Weights of a small transformer language model: vocabulary 14254, tied embeddings.
MLP neurons of a small language model. Each row is named by its layer, matrix (up: input weights) and neuron, and shows model dimensions 170-340. Each number is 128 + 24 x the weight over its row's rms, rounded and kept within 0 to 255. Numbers have three digits each.
A block is one neuron, or neurons of one layer that tend to fire together. After each block is what it responds to, as a language model described it from the Wikipedia text at the highest values.

L7.up270:134139146076138126149119130127136084168139135117134106136103119149125104101149143151145133128165109149112142138164101137124132106136120095159143141117113114167150110095127093110130147095187128137143085141130123158172146168125158135137150133130150151115136146044124110103146178124122099083107149116117096142138126142124119110122103146109083095100119097079156133132122109126138104136108097138124194115148125131118148102119127094101178117109111141127158089137153153156121101138160158117157190185158160104154132112161
L7.up354:123124073169115132086105184073121093127165141094135100185123161169135130135169090137129125123123134157154102141116085141147120165110139119095116129142141111105117090117131104120116092087157104130125110190104154121144114144110100134121094139129084125110087103077145146147084106153153142091122118137144111091138167127136162101142167145156137095107125145166121149159142122099091124137086111115125132075123165116130188122143128090182141103088150130111132074111106146140149131143112115150156100116129105118117113118137
L7.up429:125073110113132145126095166124135129130113142127109112133134119098111102111087106149135098135123124148106140147137112106097178090107153083125139097111161113148150120126159099096111139145120167096151167171073117137122151124142091121132096144126123141104123104108140125110128159133150115110108165115095136102152115102134156124126138108135167105106130131158129095103109101142124130137140152164151151078188122148130115109160125127140119123093107165113108155116145157131120134106136081153135122145098128106169166081137
L7.up808:105103144110116103106118085140123151154182184106120128100130140127126130120132156112106131134123129140144095123122130127130140174168135163109137137101108162149184162144121095120124110082095135104157111095133199092135146150121126114081106144146123163125131140128091127133106096116084110166119143110102138135172121104125121125099124075129155122122151178101102104132145133133134124142115154102148198096152115110128087151103133145136125107125133163122135111151135156107126138155114163110143087106152115117124186155089
L7.up1225:124163185088166106146120127129119151128149130126130169174087149159132092147145151126119142144141123099087114123111082101146118132101061114159124111108100089126156140152121129114173140146133136115141109134119120147148140140129100174156138133145145098146189099118130146157138134159112136108160089146119144124164093100110138098129174137112104108098115158100102105130116117117081113132139106111134124149141131175111109132148141182128153160124126152152114156146105120107127109158142123110101104089152131101096108167135
L7.up1962:162144133112164151130124124149155129115141131138110162128092154147082159133125131105117154141148102125133103131105125138148126142164101131123121114101113100132156143136146129128120151091164110167135097133118164112176110148111133153102133150130100151124123121097099148105116110093120115119112159120147101095146156125127100142188121139127133099141125149098140081140072141139110134173121135160145131112104100100121144142153155152100151110106131118137159162134138143165132139140157173174157074104154119114114149132129
L7.up2014:115074131108158159109134132093127090144122172091164106083120132126095151114128141085111135140126102136104139152137120100129116168115101114091149151128084146153124118143118168133111140137104113119149093171151121143134137131129095092132115104128129113107148093119113129167098143124168091081100117115095138123124109121091144126117150131097149079089115139099127123112170134098097062118086148138138155126114146096124157146142122138174126130139153116121130175086126169126130123157103146135145133147140123103105165132114
L7.up2033:167121141097160120105150116105080128137139094120146124083121136108148162109185143109093128124116149137136173159161092119070135120114143142129140142136110127105143105122197144121131122080132145133115099134082130075140116128125143121133086153109163137105108158098124170122146165130123155084090084123100132107174126130139107119117161110116164098146148173128107134106195114115091099107078150112124143145142118156142124111114108135174114138087125106145153121125095125126091125149136159172101165133123132085120146145154
Responds to: Preposition "in" after phrases. The word in (sometimes on) after a noun, superlative, or verb phrase in prose, as in best winger in Israeli football, translated in English, in 1992; also 's, its, their, and coordinate digits.

L10.up388:094103173115133138131145113074122133131095148110143167171125161155127093143143140133137123102141120161100126103107134122132124187116152077137101164134112098113140095130137119107113129125105135113103117149132099139128158092093065087119114127154091123160120153142161114153136164132135160134125099128133132164115182112159147124170132093130113116126076133099162100162162172191108130140109171143113163132146103178108113129105136133104099156124181119135161137079141126103139149157121132129108097166108142106124127090148
L10.up851:144110133153126138137135106116135129147122069094159085116181140123159154057108125136111135134172138131120090118123149080138121154160143137118115101173118129141115099159127102123056109129088118169094138142122127134149074124119122127155128161162121142088122097124156178121156111109144073106075071092145141140099129102112109113113106106128104152140116121128133129134153165123123100130134172112143145135164116106107171119116119135146175177143159127102120120134130114155118164135115107115115184189097150160148110106132
L10.up862:141161121133103163108125121128103150123088138130111151111109151197109131112147108170112131096140105108109135112113100130104160141106113139113112167120106149126102141132123111130101126134134134149111153143128158096067131146134163142113103101078128160135161113098170120129122086121119130089084128096103132079119090138128123065108132128095129105107122132079093151122111132126102115130122127137153161109154109120120140103128115116129134070106135173138155120136123126153130148109148103128145118134129101174145115140098
L10.up1417:134124107112100173121112122113149092154146145072172145148124124164099110121115123129148090089147123140084128078104138139139107136118103094103131136128097108138125106131131138151127128113117132169154135108104076138134121140097142110109109152118101096127139147157150105144097125100119113093099141117168124128128137140163157127119119150117124127154114147151106122167070160085129123129054120138162091095128094093109128140154139101150137166120097155139135130133148111155103119099096178136077110093164130122170163129146
L10.up1547:143144141121159120142151077134122171121117165104100128121134143131071156102085112128115123113146121141155116143153142125084096088101108134123160158143105117116074110162155104141125144117154095154153159141105152100141137126142112140145139087104117104167136128154100123144105124142111134135109121110157157153059136121125157101144141101112090118137106109138139156162110125095123107138121116156105139146148138110151151123096121164138135133156149126122140132179120127095115143125112135147114123099136137149087119142141
L10.up1770:146085117152174124142131130077109114134130159087088120129168135118115083127161106120091114151175131102100098113146118114159135134109096135151108105103089130137096140144101115091100107119147129123086134116135134118113126113131160140122144143129105147193124096109135156125113117137129098115120125089138171126117150153137090115147115147154172062124149073112126134148105156120103064146100147136109141093129178093137114137097141112138139099098175101134144112091118131149085148147091101130081124144106120140142121130092
L10.up1779:141124092127170107113122143114127148090119092128095122118121149135143094126149147134166138133159110158117122129161108118111156123085129097118144132184113194145167143110132124069126087122115133105165154139149112075102119129145148172102114137120102116162145138111127139151177156086146158161119128092096093122142143106142165100116138099145153124131093105163153117140118170125121155137112081101145131160146135138155087109133127153098145091152143120156110116151142131105104122125147129106159119122135147119157129155111
L10.up1801:140099125113091128150149099151148117139079112109124115127146101156124141144102082160169130133132097127132096089130133157107139118118098136133115132095134151104105140135134113118143113102149150155149109123077110108126118144137101153082105142110106133140104106171111096097144119120153162162086095119136113149119184082102120137128131134120111155161144118154116195125121120114114115129117152178102126151101103142126116112113152093150089125116169092156132069141180153126112127139112151130133144125129108175115109134132
Responds to: Table cell separators after numbers. Pipe characters separating cells in wiki tables, mostly right after a number such as vote counts, appearances or years (645 |, 53 |, 1957 |).

L4.up526:128118101089123131155128138120129103117164113087116149133128129150108132145120134118128114121077114123146117116117147130113150112111149123117152110162148091112159169106161149124124105116194173122134158118152126117155128151125187114148128156162173162098113134115132159137087153139104120118121104071131153110131127176082112136132123153115113179143178101111105166115122115120133154104127106101108106168111151150113132109101150115145127134189134113109116106107140136108153119107133067157149137148162114120144126073126
Responds to: Prepositions after membership verbs. Prepositions right after verbs or nouns of movement, membership or removal, such as removed from, members of, called up to, added to; also the word piece "iv" inside words like Shivaji and motivates.

L10.up219:128119177136136136069108108097106096085169177149084143129133113114134107113135117150113133163114132103098134116128142162111094107132131107077143053169079122131144126113165115130141131122118122159112126120130124169124115136163153153133135106065107141123092088125143087086104119156147089137125123135120122165157112105128149156109159093081114163149121141155128141122121102114097147104130134128099167141115146092123142081150089136112153143135156126115132176136125125150123131106152102141087156095135176121120087122141
L10.up234:121102116146131095096094107125103150105088109143142161161159113128108091147141107100123121102138093132127124121145130138149099098108173112125122112139134090137085101110127166141116139120108095127170128135139176127113133145158150171111120121119135189174141136157106081149123124152151183140144133129126157176158115146120151098138100142091144163124147113128128063172135108143138123151119112100097146125123090149124166115152111111130103164104110132141130132153081099147131114131133132102160118105136099133111153126181
L10.up394:073114117137128099116135093109054141138123137093125119124171107154122120116121106079163146141160133096094095124131141140129122158140139083157122125136110130189116121181157110112167113123141111158106157138137141179112093106094183121084163133111129140100110133092074133115102148107123073147121093170108149143112112134098130109104117167135108120126152082145135064145100089149102155130118135140103095146085168124147161130163078141079100134136122122110092147150162058095139089141119150118154168123082113152081141155120
L10.up496:132119106127182155151079090135129128117135192152134123132141114136125121120101104119168144074123095113109091143126102127146170092117129132109129105119148113160128103156098187159127139086139142170128130131163110116106164153135136146158113042150106159132116145128124139171135104148110143117136146113136127161161107121119118107121134160145155119115129138145150125166118134153163145127150125108159138146134108107116142130127134142107100092115145107150116143136101108136136161138105106151136130106157131131135113105121
L10.up531:092078130077095151145081128133089136129135126149087099130142144146108121112111142118127091127149093090102118109126156108114133116135123137085094142125116177168108145142120166127121138151170104119111112149086190121104110174176121108137083137111190134097163101161168123085131181151103131139114140101114159146152130127114099116145136133114113105159156106138150122116152113152130111177168130124128144166129149169111199164145138149134148169140140118123166139119113107111160133080157148128141149144122114112116147146125
L10.up1133:074153118133129093068129139141105143144194108138074161159128109135138125061103087149150116087119133133141123131180134102134137162103112116142103090144118126124150132154117117177125133140145143148135104130130125121119127147185145143091135129161099166125119116148122154118138144133164135126141085105114122128140116175105151137077133136138147154151162139135139085162121117095117105143091161109100145139123121081151126108139157121095105094140149151118109124075128145140133138126135115134113108119122154090100141131156
L10.up1312:095106137136116122121135124126133133120139131134118148108154178110162101154127171121142174174143148159113124113168120123119142155129131170113123168141077146150101141149126069134098119117154116150123116143140093176133145155106095166163132120110108140132138147115116148061090163161138097116111108134122136152149129124165111153146147107141146191128154153124090135155121095124157087145128117102149133119143114163143087113122119101117119163162144159131130133073059130091145130107080113170111145115098126141091139132146
L10.up1882:111144148128171116139164136107140118118155109102118095131081150172147120158121104122102156126103111130163126133115120108090153108133153124169116140150097228137135117140122104109132109146103117140132128141133096172124159116141118149161141133109165124157119158133103139155099127205091123139099099115145099137167127121118118081163109128132131118139144144087113115119146112126134155153091153113098121156164098120160129146145111170119103118120118170106112103126146122143112125095125102102113140151145163139088113123153
Responds to: Year final digit. The last digit token of four-digit years, especially birth dates in biographies and dates in tables, such as 197|7, 198|0, 200|6.

L4.up1443:162094093152117144138105114111128136165124167092139124135155129115172125136121125121124139093125091124116189132152132118126117158126124125135169130180130147094112153117124079124095088101149136144120100115086107179162077095124162178121112138124117135157110165139150118161179164105136106156134097076132136093118165146106112132093151139088145143109148144194133102127114153152144132184127137130123167108111124107138141149131126167136113165130102095125137133135128128087117163133159130135149215153129109131139116139150
Responds to: Final digits of numbers. Last digit of multi-digit numbers after a comma or decimal point, e.g. the final 0 in $1,200,000, 26,000, 98.4.

L10.up16:160158113109110151126134149137121074124146140089088133146174156095110097132110119137154116145162105190138105147098136102142099110146113138099119109130164185108104105159110130132183115139133149100096145143107109093165135114119110131108114121135117163169163120125148181133149155127151130107138129111144151147084127118121121138103141137128147168128203108089142132114140103113175110145136136143104150079110151148161118110110122112128100117143143137135137100103140162112122145140155078120111076156142113105136126123165
L10.up66:143147129122131133143151104098137109091126138102140128115115134123178156129099141087109141129142081115134120168140141158128137131107153116117136122120092144098083085196164142102132108075163080123096105136129123135156119155103127087137124114163114106168162124153151146110151088148108054124167090101089115142125113170146123103150157121106122158124172141136145142111113110159207109113159135187155136131061119124146145125113164181080123122150164142101111128157146102121083127110122136117119115155111139109120160143115
L10.up563:137153142128176159146138134101154140107123106107119127104174128100160133151108108130094104100124148124130103161138155171130117120149119143110118087089136101155138109136128152113136114121149098056174140113112142137136160135117116073180138115140127124098139110096144122108144123130096174062091177097093119155138144095073138127127104120117155137106171128120100097104124103114121098139093115131139144076161122094137123162128132126154117089132113111114129136121100149151133136117125142131113155108104103100147107163124
L10.up660:119126150162128116151102111140097139122122132145116154134119128131123125137111109116106136150118112170136134149110127159060137144164162095144137127148128102101139122136122082103158096147142133158143136175131126131125111124089124097137111129121099121116108086132132130122171129107079138127115120131071074170146167151135111108142118140170149191092155119121145099153128125153127148133157151091139142115142154106117103117122117122148142120175155166125128118111151100128096177109147201107117099115102112163101104122169
L10.up1274:176136103162113118108131186127141142127140154135142127132162128141126074181155053117114132137152111113147134157106100065110104153148148110155133146091176134121143120135134157185150118160091140110079128135130099126140133172122164160150141108149135158118127113111100098160117135143128117127093146102080169111166131198148140118099122128147152148125110122144090150126065134131172157108119133115126125161152103092106151107147092116094108116156117147161138136099125135176092143140135118128144091144146143104147100128151
L10.up1539:172122129173143107107085134131115093084130076085111116089110150092071130135166129151156133117136102105103136111132142165117134087088138128148155148104150090153141140133085147097162141108164078165157144109115105139142126083120151096132139104136098116077095128179116108134171152152141093143079099093138122099099098107145139142126089131134169160124109100137116109134137111135144107106130133106167106110105146102123113134123116115177142137096126130133144114132104148124130099157121160125103098106110144107098137102136
L10.up1647:136123115158107146162062135113089123140160102146115123125121125164104102110140137109118119138118121138124119141127142109113110138140115149136154157158109133100110118129178114101115135100129107096147119142141147133120127124142154086077100101109153101143147144143166154097155133146145162118110131129072125156149140134176080079115142156153127134079131170122120108139132133131108118129208131138114119178148135090136128138142143164103100143120118158121138098087135140150135132137132110090108095139118155121131151077155
L10.up1719:132117130121085124160168118136175156152121122092138135100167197145120146162072078142131152117109106159166146130154109120147152159154135074149128158114144126109135138110122121131120124148144097129118146144095097133126157092168140087147154155124124111170120099119141134121193105152107184171116163143133087131122108116132112119139131096104115151169132133124152112095079099152100118131142126137132095116115163100157110129166162117084106113146126117080124110063139151134143164125122130085133175109129146095136120184091
Responds to: Post-noun clause connectors. Function words that open a modifier right after a noun phrase, mostly relative which/that and linking of/for/to, e.g. "an agency which", "Director of".

L4.up1499:115128109115104121128101117135090094097153109086118179085170164124173119090111130134162157132136094142146143110187139149121060151131127123118151116128130157059137142123108117120143115117106134118123140129111143153139136140121157132103112165095166145119137145130121095181152127136117060097088125127099082144153162123141074144164120161121137175094159109136168139100111077096124130108164143135159112153125146102170132159145120137119088122148117162124117120138143115125146111136125111137141139109093147116130167164088
Responds to: Numeric table cell separators. Pipes, spaces, semicolons and ISBN hyphens right after a number in stat tables and number lists, e.g. "+36 |", "11,423 |", "2788-7".

L7.up22:111130149125107147123115101152129137149142143131118164107134099127152122156171112108082096125125109131079114121125142132126153115146137140184165088114173104168126164126158093111127150133157092056159146092154104124120142109123115092090135115168103136107136128121129119122066130135092172154128136081147106116137132156153153131128115114146146146116149126098098133098127103167146152153140119149128133145105125128132166141122130142131164156153143135113117150147116132162120101145094154189118113088137152086097121109120
L7.up417:155112150159148108133099128158143113121078137127070152118147137145081091147106124078124125123123080143146133131113139193123140120109158129148141152130145149110149091105186075149123119138125124101128122138150144150136089098154117141132133102093130117144100149126143154132170154129120109140135102114142064114156107163128131156108150143138126128103126152143121132129100117090131150180165125123142151165144099158183112098119137124140097147139100156081140114134122174141121138116141098139104116122127123142138139084093
L7.up554:167147106127130116138133117161121120109106104100077162097102131105120153099136123077122095113128153120150103115121117127073129140137088139130172095109087088146150145174164123112128127153148174101116153135121136106098097140172128116144138120089161125159105132129121124149118145134156119102091115097129144084112123108109157123112148158122156122159099105117090073100154118162165100129118112134111142165120078078177125168138052168144116143111143131176128164122118113129125131089137115156168153068112117140131102136119
L7.up604:123128136091153084084122120120148114138137158125117106159124124116177064134161117106145122081156103092154105113193146154108120107110139095103126131097123136114131128094124120131115136091082160107137134103134125184131112160139144099130101157135154113115127120097179131099157149133156090121113101114143140142132121137107125164101113117073123113080097119141139130113119133183124142098151116116152129184124101079154107104123127133122091138166140153148094130133121176122154067111179110114105126097129172099132154112137
L7.up656:095168131077136127163167092141097153137081103132086090155143122133120132163168165090138134130130100120126110127130110127151154121098107119125148138123110153139138116144112092116143127124134093129141101107117134154124163105119132138112160112136115133114143127089131102096117125162129104132118138157141119139133147160109136107134090135151112096107133109147109142145127105171141120126144144116092112161112158113163116102176113100113132122154130075141097127142065116095080087165121150167104117096117084139100138117148
L7.up720:143100105119145095099113126114145106109124127153118127076118158128144174172118139121127148143078176133081115110169174141103150143123112188156174095147121106110100157081163099145156141104160142116118175105157128093133161165175128144132109155099110120154137125114126125081106108105153123147123127133163131145163110095144117148098171116093118102122090099138106147117086123131147105145132113118148169156159059105126162100137109154151084131106103144128110107144137180126130111100092129116155105136148153155108062124143
L7.up934:162145125111135116088137141131191158142127169128092079117151138096121171135110144110122138115122107111151149120125073128114131143124159129162183136127137126143130132128124094124123141156093133092133151146177091130087150095110147125148138152101111125127090080136158138138111174147128121177114107158138165127118152121151137130122090146123143161131102158168085101092141156124135088083088132147105110145108127152131137122136154140100125162133123101126140119120114148120064135143099104143130127093156146160144119133100
L7.up1163:124121134114114087106109131075128143103138107129156110128093167119138126114102173115143161142118096133106154093168152126120132132137162135141173111117109143111092121060148142133163133138058126109107157133113131123119110118143107140144095088142128120122097093108139149143114139126125114103126106156148171130115132161152146170145165105129124121151096114135093153157123143117144164135162128130181154145163109079112170128156123158141131101116107145155147133122153150119144129100142144135162108119130082136087107170090
Responds to: Number-closing digits, prepositions. Final digit of years, statistics and scores, such as 190'8' in life dates or .94'4'; also prepositions completing phrases like due to and resulting from.

L7.up376:110124129114121114079094140127128132119173122146084101100149078117122159125116109159101108107117155138128153142085118135117123130129133115118105137131104122147167131134115121073164128123113100130138111127138153108109154106128145142126129161098160129134117118133138184089151152152096160110137133105137135142117132156150085154130108090145048169095116118097106153103141153085126176168125131142113110119110155171113146175134113125136109077165123115100155145127150153124123118132130114144094134118129104176136125165110
L7.up545:182081112137148124097076144090142115069133123178094156079075094116113147162169110149123117157094122099122140131112147150116146131114138152109121108140113099110144127144052134088088163098105129100094130183164127156152154113129172118144129168123169114101136174155155154108138085136136097100107116093122160124117122121097155141158115089106149146099116095113139128125128107094154096131164130114176127150131130108109150138127158086109099113112158128142130160131097130156142149095140165135101131137104113142097110140133
L7.up581:155113093105134113143129140112129157133138142109115163122140173119117155118132103126083118109118132127120153122163134120112129142138135147103124126156097123091114150126147127138155134124108133100173099123141180119174122125101152145154109136114105105114131089156075077096109082146110116134121118155089160117125143096127129125101109153138102141120154094119133153146109091140152114115111113169136147148129114154102125177128107081113098149129087082150190107092153122133136103162129150134079162107125158158129139119124
L7.up595:153120139133102165155080126143073133134180127073101146162145156155152125202180138132128111120150154120113089148131113076096141058129105133131161117092160095114153131128172109094112124134090121150092129133099152181134136105141099131169105144155134093130117176165108126125133138120128113153098098106111145137114119132114087126121166145107162124099174092092107087131151098130107158120155121077152124120153095074082125148108086181164145077170139152122170137156132123082113154104116122116118152139126139133076154142147
L7.up983:133116113096114150125126078139150152119122204128111174097112115071062124124149157111131146106073111162115110112126158142147138171160159130079087127154151068136150109161137137164088134113128158108155129127120151118119124102115164102121135138102094157143105113177101138126125169109121098143129111108117145123146137135143116137145100101126167137128186155087121142142108113137120146153143114105135171113141140156138079168086158080123102099114099113148156140090108104123142132148140086141134127145120167157141145141114
L7.up1143:143122137163091154105097165165161160127169106127100148110160102153139117091162151131164130142118114111103163132164132143119157153125087087136158150134131144177158090096069163167106118124104143093098153156109130125105163109131157105157129164147084129133127125077153124127096137076110082146144141084117142125125102090124123134142105170117143126111126109121116114165139177115129128087122118120111113194133143115110203112127075122121101105146132142083111111129133088114154135097082137167113101138128099106103118157145
L7.up1181:137144139153112115108119117079130097128107132126140114129118126110149100123119106132141086132086114105140164103100155114146143096112096112126108129137108103187118112120111092114126146178146172109140129159132144177123133157124133137120127139129100146090164108176145150084067135095124133127107131146104116163136137143153130113110095111111143129146148093138105148115158136118143180129094122124134167125129190172157101106122146111113100126111107166147131118139107123108106147120093105140125116133148130113121133122174
L7.up1352:113147113123061145149124150129122109106101129152115125088143132141116133113120111147137149121134169111086135075126150108109142120144102141123123143109109101153134131096123117132079110067071104163100117143072142127155092126126152124130149105188148137132138145166102065150157111173116127113102122120154100101115150127137151152102109148134094117129132125112120121057059107120104174118119123103154140097142105101099138115138145104091095107164097072149155104150128136134154118118197136133122123148146093135128136130108
Responds to: Role-noun linking words. Linking words (mostly of, also the, that, which) after role or group nouns, as in members of, director of, president of.

L10.up74:091134090127086141153115129142085131086125153127100123148133109099108162129085115132106141156139126103104139139173109131141152135151126126073121140133157108143117114106142148118118129101127150135119140178122154128101147139094098130082102126120105158103133131117171109132144080151122080123142093120110147107122135182147106072145142189167147146136119137133105119116110116137115105104129131104112108129138065129133128122149144146133130112127090089106164104137109159152146094099126130153155132065113105197112107170146
L10.up564:113151145122128129101119135137134138099121066118132174126117139132133124104075151158107103157120111135124165115172170143122136141101133086080138162167142148145151125133138108121121142102159122131122141145142107138144122108137118074144127115139116125126153147139118116099103116159116128096126101117140117178082150158087101109147144157119111123129171144094127115089098091153124114120104083141121101141127111130101133153115092136126142136161147096129166077123150125135098083113135133106142104146107090154178132100140
L10.up1366:154149119146101145123099187123133179143142149102104122122126154114107167109144104137097124110101157133121110147119111198127082130101117092134094171105135142157181142099149104127158093119093120155121149142131150129111129136104108150139116121173143138131117139139120109087154117101175125121088114154118126113142110178125082151120115114104152110139114140157092128143100109122110145129161134141081166102094101116135094114108129153136109181138092107119125150127151120127147162137163112189122134116129134079112126109082
L10.up1554:111088097098127142116121058134116131088105132118129106083149169144148144118151161107133139169154107106139185075146128142118099090128154127141094149156129157159137139171133140132131107115145143141115169077117127147144127133123135090171134137109112169105119117138113158116130139111115125125121114146115056088114125075142155108135128097112131105136144185140148188162099157117097119121098112104097088107198118131121142111132141118113130080124143152143141078136141120143145135112141123144127150163141098121141066152175
L10.up1646:154120118116118152127125095113177071152087096108135154150145115134130147104119128122148119135094095132082126113104110140112114144110116125089121143130124125149120121100168112149088161155140146128122160120109132119134152116124174103148121104114112125078144114114103167093138159117148087123153154141133149118135135139178092121151119158141122143135157094083140135135141122126144076104110122125131123065177120128141165118117171127152133127162088160104194113150150161111126083153112120118142143125105092139110125123178
L10.up1829:115115143133134137113154152105141098123158130094135127116080139150131138123102141124130149166125113135099113094145132155145181157130120112144119147129101107127148195152101160108161173143145112097146140144124165077126143156137117111127121144156118125163178104146133121105090177140155111106170113135131148115127127155112146119121107134106149142169143137146117107162169119100093121120105129137136137114104108107140150121116093123104177148109106118169142142112120109145139147140141142138117165150109151130132087085110
L10.up1899:099151162150155118107108155094133145097137149168131151140156139156152142183127115144099108143163145136093113118140126141087118092111149142132151117150140068136184181174154130144147175107148139106143138135117105153164135125106159126114095147102122161127111123140145159111120133163140091105097129160159126094123138168089122087092178087131127139095145111110111163104133146140129127148119123163094117145142079120122108138141151106144065094171143134078132087136106141146137156144128141095147105121135103107126125096107
L10.up1963:150111116110148145113126076137136088097092109127126158126117120105111100160146136139197167124124110105064117126108104141087131153112156102074124143147118080143183151076121102152170163126155117161131151129141114120131104132121103098166131145150158173152126124120131120163124102155134106121167116080111134109131172118132125110133126153076144121146138134143068126148156122151165152115151131146130135080111120117154134163115070159102102141131147133117128108148133159150133115145179120145145114119088194080158108121114
Responds to: Time-introducing prepositions. Prepositions like In, On, Between, during, from that open a sentence or clause, usually right before a year or date, as in "In 1998," and "On 5 October".

L4.up651:089117106111148089112123138155131100124125114138137096109153166152120121112107134193108095125107151134133106106153152151147175136096116106156105160122128110070133090151114198134121156100131163147116154149098148118128160152120141107155121147182143138128138176131147125099158137174134135129146135118146102119090132132126081077123140112136111156135130126121120146130170133110111135152094112140134118122157102111105141128138156117155144168141114144124174123105099093116177142104108147123115165144127123106148129094148
Responds to: Sentence-initial "In"/"On" and "-in". The token "in" or "on": hyphenated "-in" in compounds (father-in-law, editor-in-chief), sentence-initial In/On/For after a period ("In 2009", "On 5 May"), and "in" inside words (Within, Basin).

L7.up123:123126123145136085119154159133145166157124113141117172127155106113078125118104143115120144111181118127116166118147102130133121139154101119100099106132113128156149138143156177142137109131140094135106107131109133134157141097107125139136105132134085104155182087118141122141111127141147172109127141143082078140097133091169133122130158141117123107148106114138084137161083135151137140106118150153111138150134123126168153100101142161113113141133136122175138148143134129146186156056164122096093153123135125171151131078112
L7.up288:112118130139138123102124092129120143128146142140097163145193171145091107136110108118171122106139116135130088155145129134116144188102141082117157119123135087126113142140154130112104108120138151104109138093125143084114091121136146093128107117098104118149141146132121186060128129146140080096079149110131142116132162136084160122159101127123109102122159142097176143121091113106113126158101134125130166140129112098094184133126147129151091142117096164142171123141138136124192122118111115172121125140158124155097112117093
L7.up870:129147119126183073150079107130205116101180125133118070104140116124103115100136054090156068097140107119144110102161191172151118126100136103098158102104142117125135139107085157115136150134164127143146146147094134143110102145132191141127089143105123168104129120129155127125122158123120133173105121116100160109142124131105133121130122098113102119126169125124159110119106087147126120118124120139122152133124104121164146134126156139186164140142141180108158117146099162117105164104118108117147121132141121135157151076107
L7.up987:112137116127173117126112131126119141158125134109119136147169117101084116086138140147117137109135126133105080125166132132128146144129146113132149143124154156102132131094124115091117132111148127111121120151172154128101077107081060172105160137121144157142124100146113135129102142119132148096117098127143103132095107126135125093165129135154123145125108125134124155140140153104116109150109124116134188147137089158110159117138151147149153164161127102110105109170134178136131140156096121134133119167129158147089078100140
L7.up1279:086165148115135103106115130159119117127111123112168144133137141169153092111123112127098140085167153112105104114147138153146138144102142096149186101135157115121117078107119072110120123155147133093100098123162126115135146113110141127127110157134139148126109142116137140132101111134132111138132126111115180116183179150119104131125163155110149164098103104104141106114120140163127118126145136152111140147115116134143155093117101117148137128169112143143129125098101160135113120099121105107121133141137120152105168079143
L7.up1330:119118143121147149108121141122163134142186120122130131107129137167098163112119106127149129120127118129124124132087135147133109097120092104095117103105116136167155114137126128107134140153178155126146149214143080120084103147134134106130118150140183127149140176103144122102080128089165084131141113118155109149173175147148138118141152145114175098129182133144136082134114129132107165120138117149136128177114063126139127150126115137179108111156140176164133121126114131095169122112111129139129104148109126129134115080104
L7.up1456:080105141100130103138122132182127163117112089094101096150148107118132156143144145092155116131143144171132172125144099124142121104131124146130122126142124143088113090117109106124146141151128098138115099171106122093094163088128138133159121138125141145128143107148111071136054141106090128105086108125142082120142168094142093149147140142102170095159174102136139126106078126121088152132109116188119099166106109109132136139084093133172109107171117095171135135128126125165121159116132132139117104134129133125135124129118
L7.up1901:132133173126157137122091135127110118140151099115118154125104151137100121094150129154165124088137115137131118060097138103133152137143122117141120160141150151110130171127122113145128153139124142146110131172114097116148129123148155123168056120093132140155169121154112173139121115135122124091059138158113109134108133109139125116134120116101159120132125109152163122127103120133109133139068125099132142154123121191147113114134115126129135127124184131150153115129081118162104126150131131126165106104082122130135121135132
Responds to: Separator after a number. Delimiters right after a number, mostly table pipes or semicolons between stat columns, e.g. 361 | 269, 14; 8, 12-20.